Part of a small language model's weights: vocabulary 3789, a variant of Adam for these matrices.
MLP neurons of a small language model. Each row is named by its layer, matrix (gate and up: input weights; down: output weights) and neuron, and shows model dimensions 112-239. Each number is 128 + 24 x the weight over its row's rms, rounded and kept within 0 to 255. A neuron's up and down rows have the sign that makes its largest values positive.
Before each neuron's rows, "fires before" lists the tokens most often just after its 100 highest values on Wikipedia text that the model never trained on.

fires before: "3", "4", " D", "5"
L4.gate409 [139 142 149 107 122  89 133 167 133  96 165 134 109 104  94 112 122 167 137 111 149 110  93 153 115 125 138 134  97 130 113 145 119 102 135 130 147 109  86  71  84 142 134 104 130  96  86  76 154 115 160 162 111 118 158 145 119 136 126 144 108 151 163 113 181 123 137 111 127 150 111 104 165 138 151 128 129 134 115 155 123 162 140 152 150 146 106 136 134 139 106 114 117 121 130 159  92 110 140 126 105  89 157  96 156 145 170 121 116 148  66 128 128 129 147 158 103 108 119 123 147 113 131 106 128 132 128 134]
L4.up409 [108 126 162 167 129 163  70  93 158  94  89 119 121 118 133 108 128 183 138 150 162 141 142 135  90 115 117 124 117 157  98  97 160 109  92 144 115 126 120 113 145 153 108 164 149  96  85 112 103 146 125 134 116 134 180  99 128 144 115 135 150  94 137 145 128  92  97 161 119  98 146 172 119 114 162  90 150 131 128  97  95 112 169 120  98 159  76 145 105 113 180 113 111 104 134 116 100 105 167  88 113 182 151 132 124  90 118 134 114 169 141 127 135 118 120 119 155 121 125 134  96 103 149 121  92 146 144 104]
L4.down409 [175 126 137 112 103 124  72 109 100 124 145 130 134 126 144  86 119 151 159 126 144 107 156 122  97 131 100 153 161  82  96 100 157 145 130 154 134 128 132 125 140 135  93 116 129  95 154  58 180 153 114 170 128  84 110  96 167 144 128 136 129 113 130 120 151 147 116  96 167 102 101 166 161 108 124  80 137 147 123 170 130 108 109 150 157 172  96  80 111 135 154 148 170 139 104 149 136 111 138 139 147 158 121 151 157 113 154 135 109 161 136 141 131 111  78 122 132 123 136 147 131  97 128 113 176 132 114 130]

fires before: " (", " ", ")", "),"
L4.gate329 [143 138 121 128 117 134 106 143 125  94 135 176 123 132 123 105 107 137 189 154 140 151 111 128 127 136 138 156 133 135 160 127 140 125  99 149 172 103 143 125 163  90 135  92  71 106 146 119  87 109  85 146 111 182 106 117 138 147 131 145 144 118 147 165 172 132 179 115 101 127 134 116 149 146 132 130 183 127 165 124 125  96 125 157 131 152 178 131 152 109 136 151 113 102 103 117 133 106  92 117 133 169 100 107 162  95 109 110 127 120 115 160 143 129 121 111  84 157  84 113 126  96 172 138 122 126 144 116]
L4.up329 [139 159  82 140 143 126 110 109 140 153 111 109 120  94 143 109 138 167 113 111 130 157 133 111  98 150 138 125 121 134 124 125  78 128 144 129 136 125 124 114 124 140  92 161 112 133 141 134 143 157  94 104 126 198 190 138 136  63 159 112 138 143 164 125 118 159 137 120 150 161 166 103  93 119 202 118 123 116 145 134 104 153 130 121 160 107 102  93 164 116 161 129  78 159 119 141 124 125  93 118 145 131 136 105 109 151 111 156 155  86 124 164 136 133 101 117 103  90 127 125 112 176 146 112 133 103 190 120]
L4.down329 [176 149 142 150  99 143 129 111 156 155 131 151 131 128 146  61 135 131 119  94 152 115 116 170 140 131 123 135 124 158 156 126 138  82 142 170 124 126 189 139 130 122 162 142 112 154 132 151 184 160  79 124  88 160 140 162 146 119  53 116 147 128 152  89 141 130 134 124 117 127 114 137 111 112 150 123  92 139 129 159 106 105 152 115 170 111 122  97 118  95 111 116 139 131 132 139 154 144 114 114 172 102 187 124 139 126 106 151 114 167 115 157 166 109  86 131 116 142 155 150 102 118 127 131 116 127 133 116]

fires before: "6", "7", "5", " ", " the", "9"
L5.gate276 [135 113 114  92 114 145 134 110  94 133 131 139 112 136  88 117 155 129 120 151 171 152 126 112 101 127 116 172  53 112 132 106 149 146 138 103 125 137 138 119 125 110 147 118  99 116 129 125 171 123 125 112 132 149 136 138 140 152 132 172 126 108 157 162 112 111 118 136 194 166 105 107 143  80  96 106 118  99  97 131 137 139 115  95 109 145 139 148 186 104 112 110 163 130  77 168 108 124  93 129 140 125 154 147 116 112 123 149 129 117  90 141 142 173  85  94  90 124 145 121 137  76 137 136 157 128 135  91]
L5.up276 [127 116 128  86 134 137  86 109 105  98 111 164 112 124 117 128 130 155 128 131 145 126 100 143 149 118 144 185 147 114 145 100 122 107 121 127 143 145 176 125 112 116 133 145 124 146 167 138 155 104 152 166 119 141 171 142 138 143 133 132 121 141 122 118  78 101 135 172 128 157 120 135 130 148 110 123 135 145  85 120 179 100 139 127 160  77 111 163 114  86  55 151 142 167 107  98 116 128 115 140 112 144 166 112  86 104 128 140 132 183 112 125 168 138 128 105 145  99 153 141 105  58 111 100 153  86 161 128]
L5.down276 [134 126 124  96 138 121  99 128 112 135 106 146 131 141 123 139 137 152 128 159 129 115 153 113  97 188 106 139 142 112 136 129 127 129 111 126 124 171 159  99 158 134 152 128  70 136 156 153 105 115 113 161 140 168 115 135 126 135 138 146 147  97 148 132 102 155  92 150  95 153 174 144 129  94 110  99 135 153 140 103 168 179 109  77 129 107 150 142  88 120 159 120 161  77 131 126 148 148 166 141 101 142 159 135 139 137 135 137 135 185  95 144 155 147 150 144 154 140 122 138 115 101 100  97 123  92 105 118]

fires before: "1", "2"
L4.gate255 [159 113 150 126 103 129 124 165 106 147 138 121 137 163 143  94 162 109 171 149 144 140 162 140  95 107 158 140 102 168 136 122  62 153 135 164 174 125 108 158 142 116 118 180 112 128 106  73 148 110 144 135 142 118 137 139 156 122  82 135 103 164 150 128 153 127 158 123 156 116 179 117 125 130 138 126 152 106  60 124 155 133 108 167 125 144 125  98 127 152 126  92 144 137  97 128 122 159 133 115 125 153 116 140 149 141 161 156 169 153 126  95 169 164 125 130 129 137 110 102 147 140 123 174 110 119 156 107]
L4.up255 [130 158 143  96  78 118 169 119  87 123 125 143  91 128 113 127 127 121 127 137  94 102 153 154 152 165  99 110 136 127  88 115 110 129 151 119 131 155 144 129 130 136 126 120 128 159 131 155  82 118 139  95  60  93 156 110 133 103 130 164 112 139 105 178 155 149 129 156 116 151 137 152 145 128 148 153 161 133 166 140 161 139 124  91 118 155 113 159 150  70 138 161 110 113 106 113 111 134 182  81 121 165 111 107 125 128 149  77 112  97 149 106 135 100  96 138 105 173 117 114 103  94 173 141 180 138 125  78]
L4.down255 [115  73 120 146 132 145 163  94 148 147 131 132 115 141  94 116 130  75 150 154 112 107  99 128  98 136 128 174  99 164  94 125 121 161 139 132 119 140 128 138 154 111  71 130 104 173  98 127 117 131 100 180 141 111 144 101  86 169  91  96 115 118 143 137 123 132 142  89 148 116 146 111 122 175 103 121 138 103 110 163 158 114 115 102 135 116  92 179 167 132 118 120 142 152 124 156  84 178 180 117 145 177 131 149 140 101 149 125 190 127 112 123 131  97  85 133 114 130 115 140 134 122 145 126 167 134 149 117]

fires before: "0", "1", "5", "4", "2"
L4.gate139 [132 145 146  93 127 103  99 145 155 143 170  72 157 142 116  96 126 141 127  78 206 146 139 124  75 140 145 107 134 187 118 109 139 130 187 112 137 132 172 125 141 113 119 140 101 133 168 126 108 132  97 172 146 172 170 135 120 157 133  89 126 123 140 121 142 156 109 119 143 103 150 153 139 137 126 125 140 119 133 106 103 163 138 129 139 160 128 149 160 116  99 118 126 155  88 107 100 150 131 151 140 137 180 104 125 117 141 149 164 133 102 151 124 120  84 140 113 115 137 116 150 158 131 147 116 132 123 131]
L4.up139 [141 128  89 145 155 142 137 115 144 154 148 147 172 133 143 137 144 141 124 141 147 125 139 171 116 115 129 151 142 120 132 128 131 127 174 117 149 172 140 153 157 149 132 109 104 123 124 155 109  99 107 184  81 110 133 119 129 142 124 182 124 137  92 135 141 123 149 145 137 151 100 154 144 139 148 130 131 130 129 129 137 135 136 136  99 118  71 105 149 210 129 170 103 144 143 157 148 159 110 124 140 101 144 106 118  92 101 117 131 120 140  94 109 140 134 136 114 158 154 113 104 141 184 120 148 121 156 115]
L4.down139 [132 126 109 138 159 160 122 122 143 160 166 139 145 167 102 100  85 132 103  69 129 102 130 125 103 107 118 156 146 138 131 102 109  76 131 135 157 148 140 161 114 116  91 144  93 127 144 151 164  93 114 137 161 135 148 138  96 149 137 120  97 133  98 150 145 114 147 137 143 130 107 187 148 148 147 115 132 129 151 158 117 100 155 172 104 124 119 111 109 153 122 114 119 133 121 131 154 167 174 143 151 163 140 154 111 119 106 141 121 101 121 143  86  74 163 116 133  98 127  90 133 145 171  88  97 159 104  97]

fires before: "0", "1", "2", "4", "6", "th"
L5.gate38 [122 129  93 144 157 114 123 134 138 138 136 104  74 144  98 130 106 176 125 101 128  68 113  95 112 102 126 112 148 112 102 142 141 131 166 142 102 142 178 109 107 123 110  87 130 118 139 114 158 180 133 132 146 117 136 137  86 161 145 104  89 165 200 118 169 159 129 142 154 130 108  99 154 170 140 133 137 124 123 127 127 152 117 119 157 136 131 120 117 149 129 104 116 131 100 176 124 143 134 129 140  65 161 137 135 171 131 134 169 135 136 112 151 129 108 134 137 146 121 112 148 159 144  77 116 116 125 119]
L5.up38 [132 112 132 100 119  70 131 110 159 138 146 131 134  97 143 120 113 163 128 109 132  86 146 161  54 107  99 110 173 153  99 148 190 114 150 147 138 116 145 137 133 152  85  90  94 146 143 115 127 117  75 146 111  94 129 141 137 118 155  76 132 142 132 128 137 147 108 153 138 129 156  98 148 120 116 100  75 157 118 174 143 139 128 114 123 152 121  88 136 120 138 113 119 143 110 179 146 135 120 147 135 131 164 116 126 114 132 132 101 102 121 141 133 155 112 132 160 106  92 103 151 113 159 102 175  99 119 137]
L5.down38 [ 99 101 126  95 157 119 140 113 110 112 101 147 119 122 133 145 126 163  46  58 149 123 125 126 120 112 101 136 153 120  78 115 176 114 155 189 161  95 126  96 120 162 118 157 125 144 139 137 138 122 106 115 156 109 147 126 128 102 118 165 113 117 134 113 129  97 118 168 114 144 128 132 129 133 149 141 125 103 124 154 128  93 113 139 187 119 169 146  92 158 151 126  89 118 134 112 138 108 137 130 155 152 141 134 119 144 109 171 188 119 143  99  92  91  99  95 170  98 117 122 129 122 157 110 148 152 110  88]

fires before: "2", "1", "4", "0", "5"
L5.gate129 [ 98 150 135 103 115  84 139  92  90  76 109 120 123 170 113 107 112 148  82  87 124 164 137 109 106 149 119 172 108 109 124 108 133  79  92 174 142 103 130 126 120 155 129 131 110  95 158 133 108 119 154 129 160 122 108 147 139  98 135  78 115 131 106 184 130 106 152 148 108 160 112 131 121 150  94 114 104 122 108 127 117 107  70  99 150 125 125 163 167 152 145 120  86 135 169 131 143 118 122 124 137 110 122  96  74 147 128 147 174 162 133 129 157 138 137 187 186 149 161 158 152 176 141 136  97 147 129 147]
L5.up129 [131 118 122 128 158  95 142  71 128 141 133 114 117 129 165 127  90 150 124 153 103 154  96 117 117 103 135 143 122 151 113 148  94 169 188 120 143 112 136 133 155 118  94  99 154 116 143 150 137 102  76 131  96 140 166 160 148 146 128 123 141 145 144 156 129 119 118 137 168  70 122 124 104  88  94 163 138 132 164 145 109 173 127 101 149 111 125 156  97 126 120 138 129 142 100 125 140 148  98 184 162 137 135 152 159 139 142 130 128  93 111 107 138 103 101 105 122 186 134 158 141 167 156  99  81 100 137 147]
L5.down129 [ 92 141 104 143 104 132 121 127 103 103 103 113 153 124  33 129 124 154  80 101 120 119 135 150 144 125 101 120 119 155 113  92  87 146 160 130  73 174 124 137 160 132 133 119 142 133 108 132 115 112 116 110  84 117  99 141 115 141 161 142 129 135 108 121 109 135 153 114 130  99 174 134 124 113 108 124 125 142 110  95 157 147  77 116 142 128 134 136 140 122 152 135 113  97 150 122 140 144 115 132 128 117 121 127 100 139 131 123 136 123 111 121  72 134 104 159 143  96 135  85  90 139 130 148 132 117 143 122]

fires before: " |", ")", ",", ".", " (", "\n"
L5.gate444 [131  99 123 119 102 102 160 148 145 113 115 117 160 122 138 100  98 121 151 162 142 149 143 165 157 125 137 172 138 123 108 150 154 142  92 131 129 122 159 117 122 170 126 168 126 151 131 104 116 102 108 114  86 156 117 139  98 122 141 100 118 142 111  78 161 160 123 140 141 121 148 102 100 147 120 122 158 132 116 140 147  78 151 162 121 154 126 131 163 101  93 112 160  81 131 135 146 159 130 144 128  95 138 136 105  69 137 127 106 110 138  96 158  90  96 155 101 115 165 113 119 150 117 125  93 114 116 105]
L5.up444 [146 112 138 113 156 141  83 141  99 142 117 150 122  95 141  54 103 135 147 111 147 101 108 115 151 104 116 119  97 144 120 123 125 111 154  78 108 124 131 187 118 111 125 159 144 109 163  93 122 120 147 128 163 131 150 145 143  88 119 127 114 154 137 132  98 133 150 143 111  84 181 131 106 103 160 107 133 133 130 111  99 102 141 159  85 165 124 120 119 132 152 141 125  76 186 133 156  65  87 108  90 166 115 118 163 113 117 174 163 145 146 119 125 154  83 156 144  99  98  95 117 144 111 138  94 125 125 112]
L5.down444 [124 135 139  97 122  93 128 131  90 112 117 156 141 150  93 128 142 139 110 117 110 128 124 156 140 103 166 129 139 133  90 110 123 105 139  94 117 189  79 123 130 135 164  95 100 156 133 162 141 116 116 153 133 185 102 161 155 109 135 163 154 151 166 101 159 167 149 123 115 141 132 132 103 119 186 130 105  91 145 136 126 114 169 133 121 145 121 129 114 117 119 122 120 131 138 131 127 120 137 108 134 119 101 123 137 120 132 125 122  98 137 123 143  78 102 133 123 151  83 129 119 113 108 154 124 131 121 144]

fires before: "-", "\n", "="
L5.gate50 [165 134 155 125 124 109 123 137 111 125 133 147 108 163 164 137 157 170 149 103  84 163 117  96 144 138 115 157 154 119 126  97  75  94  94 146 163 129 129 134 154 159 110 137  62 129 121  86 150 125 140 137 103  99 140 103 117 133  87  84  99 120 157 123 170 119 112 102 139 109 131 136 137 145 150 145 156 151 180 116 146 164 136 125 134 187 124 142 132 153  98 136 108  90 110 139  92 150 106  95  72 127 142  71  96 128 122 153 161 150 142  88 131 123 139 157 145  84 135 140 141 136  97 112  86  98 137 113]
L5.up50 [146 149 117 114 110 109 144 134 140 150  88 146 105 119 167 172 172 114 129 116  99 159 118 101 115 127 107 168 171 115 140  96  92  85 145 114  95 157 129 140 178  93 104 142 127  94 122 137 170  91 122 119 122  79 113 113 129  93 110 128 128 128 141 149 130 129 109 109 111 135 147 136 141 112 137 129 113 161 156 133 154 161 149 147 136 155 122 154 107 154  74 153 145 121 147 152 105 108 152 148 105 137  95 110 124 164 151 139 148 207 158  99 128 126 128 123 134 116 113 195 163 165  82 142 121 105  93 132]
L5.down50 [ 98 144  84 111 127 147 158 147 168 138 148 137 144 108 161 123 167  73 129 106 116 108 109 140  79 109 111 176 149 118 172 136 136 104 162  77  76 112  83 169 136 128 149 168 122 116 130 188 151 130 105 105 135 142 116 128 143  76 134 138 139 135 102 136  57 111 140  86 130 123 144 152 110  98 131 106 107 151 137 134 112 122 114 108 165  93 169 119  99 157  96 103 146 141 150 146 133  94  85 148 141 116  84 175 142 123 174 119 119 145 132 145 117 159 117  83 120 152 166 159 178 135 121 126 144 141 105 141]

fires before: " |", " the", "on"
L4.gate369 [138 145 118 111 156 162 137 118 112 169 105 170 146 100 126 161 152 146 123 148 104 104 139 145 151  83 161 165 129 154 161 144 127 154 134 172 117 144 155 139 118 145 104 147 147 129 120 125 118 119 152 151 142 127 138 157  95 115 136 149 135 112 143 172 112 154 128 110 190 137 157 158 129 116 159 132 139 115 138 125 113 124  98 123 113 133 127 133 138 140 144 113 125 165 127 183 105 156 121 181 121 121 172 138  98  96 139 129 125 126  98 136 176 116  92 168 106 120 113 136 149  82 116 148 147  71 179 127]
L4.up369 [130 127  98 121 136 139 141 139 111  90 133 116 124  93 131  80 134 142 119 150 126 124 121 116 135 131 125 137  93 101 111 144 112 125 129 122 109 137 150 111 162 132 108 170 125 114 114 120 125 126 120 145 146 199 134 141 130 115  94  98  79 135 213 100 110 110 126 137 109 135 188 124 134 105 189 186 172 131 184 137 142 160 126 153 131 113 126  99 102 139 138 132 119 146 115 142 134 142 110 107 118 120 115 130 151 142 135 154 150 153  96 192 155 117 100 163 166 153 165 141 119 122 160 152 157 124 146 152]
L4.down369 [157 131 118 128 123 138 106 112 105 117 117  88 148 136 132 122 141 155  93 140 156 108 103 126 152  98 127 124 107 149 139 146 180  89 142 155 123  96 150  94 134 127 148  91 136 125 104 133 168 137 100 111 147 127 103 144 139 145 120 115 140  87  54 113 136 148 142 121  90 151 101 157 132 115 138 157 119 132 191 147 189 170 109 164 108 112 119  89 148 111 156 123 118 134 114 126 123 175 150 120 156 142 182 128 130 145 139 129 133 145 162 177 154 154 113 133 134 112 152 132 107 165 144 142 127 109 143 129]

fires before: ",", ".", " and", " as", " on", " in"
L10.gate261 [157 101 118 149  92 131  89 153  82 115  95 156 102 145 132 149 125 129 129 128 101 169 144 144 143 142 155 140 147 124 128 159 128 130 171 138 107 143 148 102 132 181 102 160 122  91 143  81  63 169 111 107 138 120 199 132 118 122  95 152 114 148 105 122 140 149 127 158 116 105 146 146 122 143 131 143 140 116  92 148 126 123 141  97 174 117 132 120 168 109 189 145 131 106 120 155 162 143 104 136 119 124 183 124 113 113 145 104 113  84 105 139 144 149 148 162 113 140  91 144 161 137 151  97 148 104 118  52]
L10.up261 [153 176 161  93 118 117 127 153 146 123 127 146 136 127 103 103 128  99 106 138 144 148 142  75 100 119  94 114 164 105  85  99 114  99 130 112 127 110 121 145 138 167 135 154 127 144 117 134 130 121 131 135  58 108 133 156 141  75 125 171 100 154 164 151 113 151 151 112 161 147 150 131 125 124  94 134 120 133 116 144 160 123 127 133 121 128 162  72 145 116  92  81 118 106 147 108 145 101  87 147 113 109 104 115 158 138 143 133 145 120  71 119 161 123 116 101 113 151  94 136 115 147 162 149 136 125 106 100]
L10.down261 [137 112 131 163 145 144 112 142 133 113 111 160  87 118 111 139 141 125  97 139 106 128 144 137 154 128 145 150 152 168 118 156 126 112 143 148 149 120 141 124  97 143 158  77 132 152 153 117 117 144 124 130 156 136 128  79 179 163 152 145 125 160  95 108 124 143 124  92 143 155 130 154 130 144 120 163 125 116 138 126 170 135 132 122 131 150 126 108 107 157  93  95 156 127 148 190  92  73 112 154 137  75 103 173 131 139 118 140 138 116 113 134 122 132 109  94 127 150 155 117 105 110 149 144 103  85  90 134]

fires before: "1", "2", "0", "3", "4", " "
L3.gate179 [127 155 118 146 124 121  98 107 126 148 143 190 152 129 185 121 132 111 207 133 153 165 116 124 143 129 138 150 111 147 133 124 125 100 116  98 134 109 141 118 112 142 146 139  95 110 137 108  64 116 130 107 123  78 116 123 168 152 151 102 118 134 154 160 107 105 153 151 138 148  78 164 132 143  92 139 173 140 100 115 152 147 109 116 140 116 103 104 155 128 129 150 107 197 150 112  80 173 119 135 131 151 156 142 130 100 169 138  79 114 111 169 160 109 107 111 115  91 120  77 114 186 142 112 107 108 142 129]
L3.up179 [153 106 106 146  98 135 139 161 154 174 125  80 106 139 147 129 162 131  68 113 121 107 156 118 157 137 112 143 125 190 132 148  99 122  94 124 139 116 145 107  87 115 101 114 123 119 140 133  66 146 103 106  90 103 115 159 169 167 150 140 148 114 111 150 123 113 113 152 148 150  90 146 148 125 152 151 127 122 158  75 141 137 121 121 151 116 133 152 134 124 165 134  94 116 116 155 120 144 150 149 151 102 123 164 154 141 113 129 136 170 113 147 136 109 137 111 108 120 126  90 181 148  96  80 118 156 139 145]
L3.down179 [154 161 140  75 150 116 151 174 110 117 122 113 117 157 112 102  97 133  87 143 123  90  85 139 133 119 125  94 138 119 129 170 130 107 158 151 112 138 165 131 140 116 166 116 166 140 118 143 137  93  77 135  86 145 152 147 126 130 121 117  91 106 114 189 124 130 138 132 109 148 118 130  86 128  90 127 118 159  75 147 146 152 135 112 125 122 124 134 127 181 136 125 117 148 177  85 153 139 127 114 100 134 150  80 174 129  88 140 131 115 145 130 118  88 112 106 142 110 123 104 140 106 162 131  55 130 102 157]

fires before: "-", "\n", "="
L4.gate358 [113 100 143 149 122 118 130 101 141  93 148 129 122 130 104 123 187 130 157 106  88 145 133  74 152 101 103 137 124 105 135 111 118  72 121 131 127 100 149 145 129 143 145 147 110 121 136 118 165 157 145 111 130 144 144 141 132 130 112 103 106 159 130 146 187  91 108 123 121 112 135 129  64 142 128 153 167 102 131 146 175 133 141 138 148 159 137 153 162 114 147 119 139 151 106 111 119 111 132 133 117 120 124  98  93 112 186 170 146 121 140 127 100  96 144 122 146 131  99 140 117 184 139 145  86 113 120 103]
L4.up358 [108 146 140  74 150  91 157 124 139  75 126 149 133 153 111 134 107 172 148 127 115 122 157 100  86 131 152 118 140 162 145 117 111 100 109 135 136 135 132 164 132 106 144 112 139 129 117 129 117 119 114 153 162 146 104 137 117 121 130  82  78 174 111 136 147 129 136 148  83 138 111 105 127 117  85 153 124 160 139 151 138 147  96 138 144 106 170 113 112  98 157 148 153 139 118  94 127 118 163 113 146 123 144 125 125 180 158 163  81 130 128  97 172 106 170 165 117 118 150 157 126 155 107 116 143 120 137 116]
L4.down358 [130  83 161 101 105 159 141 122 117 171 174 126  94  95 102 140 115  99 124 139 117 159 109 105  67 126 131 142 171 159 156 125 124 156 168 137 102 127 117 110 169 129 121  97 115 136 119 103 132  79 161 166 102 118 152 113 120 155 170 132 120 150 158 123 131 161 115 126 106 135 177 148  94 111 136 110 165 169 109 123 108 128  95 132 107 138 124 142 117 126  91 145 110 153  99 116 165 111 110 169 154 133 136 138  97 126 161 120 129 131 120 104  82 170 166 120 179 106 130 124 120 175  93 116 118 117 107 109]

fires before: "1", "2", "present", "9", "0"
L3.gate196 [127 123 167 169 133 132 121 130 107 141 138  74 103 131 112 106 169 142 142 141 190 160 133 118 111 154 143 115 146 155 148 112 119 113 122 129 120  96 114 127 111 163 141 131 120 147 114 121 130 198 169 125  90  99 128 128 141 124 158 148 121 139 135 127 142 145  98 148 112 179 150 118 125 144 111 144 206 157 145 188  98 153 138  79 148 127 154 124 148 142 141 122 149 149 168 164  84 102 106 126 155 132 155 127  94 131 151  95 135 130 173 103 160 145 131 127 135 130 126 144 127 126 119 127 154 131 163 103]
L3.up196 [145  92 122  85 120 138  71 113 105 173  99 147 139 148 118 145 104 161 131 147 157 113  82 132  97 130 123 139 105 166 122 119 115 182 138 127 155 108 108 136 126 137 125 113 122  90 166 132 123 113 160 107  70 160 154 155 146 103 167 119 132 149 144 177 157 129 150 133 129 124 113 152 124  92 161 112 128 131  84 144 132  92 122 108 139 144 119 150 129 113 111 124 102 119 111 159  87 121 109 106 136 158 131 151 155 126 108 129 141 147 130 112 103 119 121 100 194 177 127 138  85 128 137 120 147 130 106 108]
L3.down196 [ 93 157  66 132 134 173 114 100 126 144 131 125 150 142 105 124 142 129 164 103 132 155 109 157  79 158 135 134 133 147 119  69  94 165 136 116 108  94 157 138 172 137 108 105  99 176 156 116 124 153 128 134 153 128 136 133 130 130 136 106 121 126 111  77 145 135 175 134 122 148 129 113 161 147 150 111 117 135 151 131 167 113  76 104 110 161 100 167 147 158 141 128  91 144 150  97 149 151 187 115 123 158 153 131  91 125 138 120 101 135 120 139 111 103 103 124 161 137 106  46 136 135 124  99 105 132 163 103]

fires before: "5", "0", " ", "3", "4", "2"
L3.gate142 [135 203 115 133 113 143 129 150 137 116 152 128  89 136 157 124 124 119 141 134 120 154 109 145 112 115 105 126  88 128  87 141  70 145 146 118 125 156 124  89 135 122 113 150 112 141 140  85 136 112 134 111 132 109 120 130 134 120 105 105 114 171 134 131 123 133 133 160 122 137 132 127 120 170 137 135 165 143  86 104 160 136 159  93 132 112 125 110 120 130  81 136  80 175 116 116 121  89 151 132 146 138 124 131 139 111 140  96  99 119 129 138 163 111 101 122 122  87  82 191 138 127 101 110 114  95 128 175]
L3.up142 [126 146 112 120 102 168 139 120 182 109 128  81  76 123 121 141 136 148 125 142  88 154 154 139 112  97 129  87  85 195 164 136 134 166 153 149 141 122  85 104 146 163 147 104 124 122 151 112 152 132 137 120  97 122 133 145 173 171 104 126 136 142 145 188 107 148 123 149 156 154 126 127  95 148  85 104 128 143 156 116 155 152 142  92 127  79 158 121 125 197 113 156 104 135 119 153 115  63 156 147 149 152 115 154 129 152 157 116 107 105  87 159 161  92  98 110 117 118 112  93 163 120 102 109 134  65 147 149]
L3.down142 [148  99 125 149 140 106 124 156 146  97 138 103 137 113 124 136 146 128  81 140 110  94 121 163 113 125 100  90 103 158 129 151 109 133 144 109 104 117 120 148  71 135 152  79 187 117 122 123 139  80  80 113  76 118 139 105 116 118 133 138  94 128 133 183 117 127  93 180 129 163 110 103 115 156 111 112 141 182 112 142 119 156 115 125 113 131  88 109 123 182 131 126 109 128 125 121 157 134 142 158 136 136  93 105 157 119  97 118 123 153 144 162 138 133  89 124 168 126 125 110 144 104 117 118 120 111 110 156]

fires before: "3", " (", "W", "4", "^{", "F"
L4.gate454 [166 166 124 168 120 116 103 145 157 159 126 162 125 101 127  93 117 183 158 144 130 154 118 145 123 141 129 146 177 133  91 141 120  90 103 140 132 113 133  96  83 167 140 104 108 112 131  91 124 141  97 130 135 123 112  77 152 146 125 126 145 125  90  89 157 122 144 162 112 139  90 145 107 123 120  75 146 132 109 125 145 122 150 159 127 164 124 122 132  83 123 143 114 150 123 121 147 121 107 164 163 116 100 108 167 151 142  95 132  70 102 140 122 133 129 158  83 100  69 130 121 145 159 144 143 174 119  74]
L4.up454 [142 157 115 121 147 107 148 116 157  88 111 107 169 155 147 123  99 150 113 112 119 154 148 109 114 152 132 123 171 152 117 154 143  84 138 141 151  97 142  76 117 136 128  99 109  98 159 128 126 123 123 151  97  40 106 126 118 152 121 118 147 137 124 151 156 174 161 129 118 150 145 140 165 144 145 114 135 104 105 134  90 143 163 115 130 146 109 145 141 149 178 195  54  94 132  97 123 159 163 115 135 127 114 104 112 112 132 123 124 156  85 115 120 156  88 128 128 140 125 133 125 133 105 125 137 159 119  85]
L4.down454 [128 112 128  86 167 149 141 130 109 122 135 101 179 119 183 136 102 161 130 159 132  93 141  95  94 128 108 126 108 101 137 122 118 113 125 152 135 107 141  96 142 144 118 107 153  87 101 100 162 111  98 157 115 110 142 122 127 171  97 100 142  97  94 130 104 156 142 135 158 161 113  87 169 157 145  95 134 135 141 138 139  81 139 123 172 150 112 100 116 120 134 126 142 172 157 144 158 142 137 130 104 124 180 115 155 120 164 118  85 110 133 129  98 135 164 164 133 151 143 134 150 148 131 138 120 106  90 119]

fires before: "0", "1", "s", "ts", "3", " L"
L8.gate206 [152 131 116 119 155 171 112 138 126 143 148 106 109 109 105 114 121 141 146 146 130 150 143 143 117  86 120  98 156 164 163 114 129 144 133 125 130 123  77 121 128 145 124 137 114 133 141 109 114 112 133 124 126 122 139  97 111 133 188 124 149 139 117 124 179 135 137 178 147 133 109 146 137 138  97 100 171 123  83  95 135 114  98 131 114 131  88 143 143 137 145 164 126 103  81 126 146 152 124 163 115 144 146 144 133 133 122 118 117 114 121 117 113 137 155 133  85 106  69 145 118 112 106 124 121 148 101  85]
L8.up206 [165 121 101 114 156 146  94 109 147 128 135 109 161 110 104 133 153 146 129 139 130 178 134 147 119 100 108 126  85 142 128 105 138 103 159 109 125 153 137 143 151 124 103 128 129 106 116 114 133 148 104 182 102 109 122  96 102 122 141 161 125 168  76 112 163 156 139 167 148 147  88 164 135 124 111 146 177 118 120  82 137  96 125 137 140 149 148 184  97 158 143 123 121  79 122 109 127 169 103 128 153 123 166 163 158 133 166 119 124 172  94 144 125 162 175  94 124 112 111 110 100 121 133 165 142 106 122  84]
L8.down206 [121  90 103 123 146 121 127 114 122 133 129 139 173 116 112  82 148 115 128 110 121 142 129 130 138  98  92 145 114 102  94 133 125  96 154 100 111 135 149 146 117 130 102 103 127 103 153  90 131 135 114 113 165 122 133 124 116 156  93 145 143 154 112 139  94 145 148 144 138 112 161 127 121  80 120 120 136 133 134 108 146  76 108  90 105 129 124  99  91 140 120 145 104 119 128 144 131 112 128 112 131  67 160 124 170 185 146 118 100 142  95 203 128 103  72 166 144 140 148 102 137 153 129 150 116 138 123 139]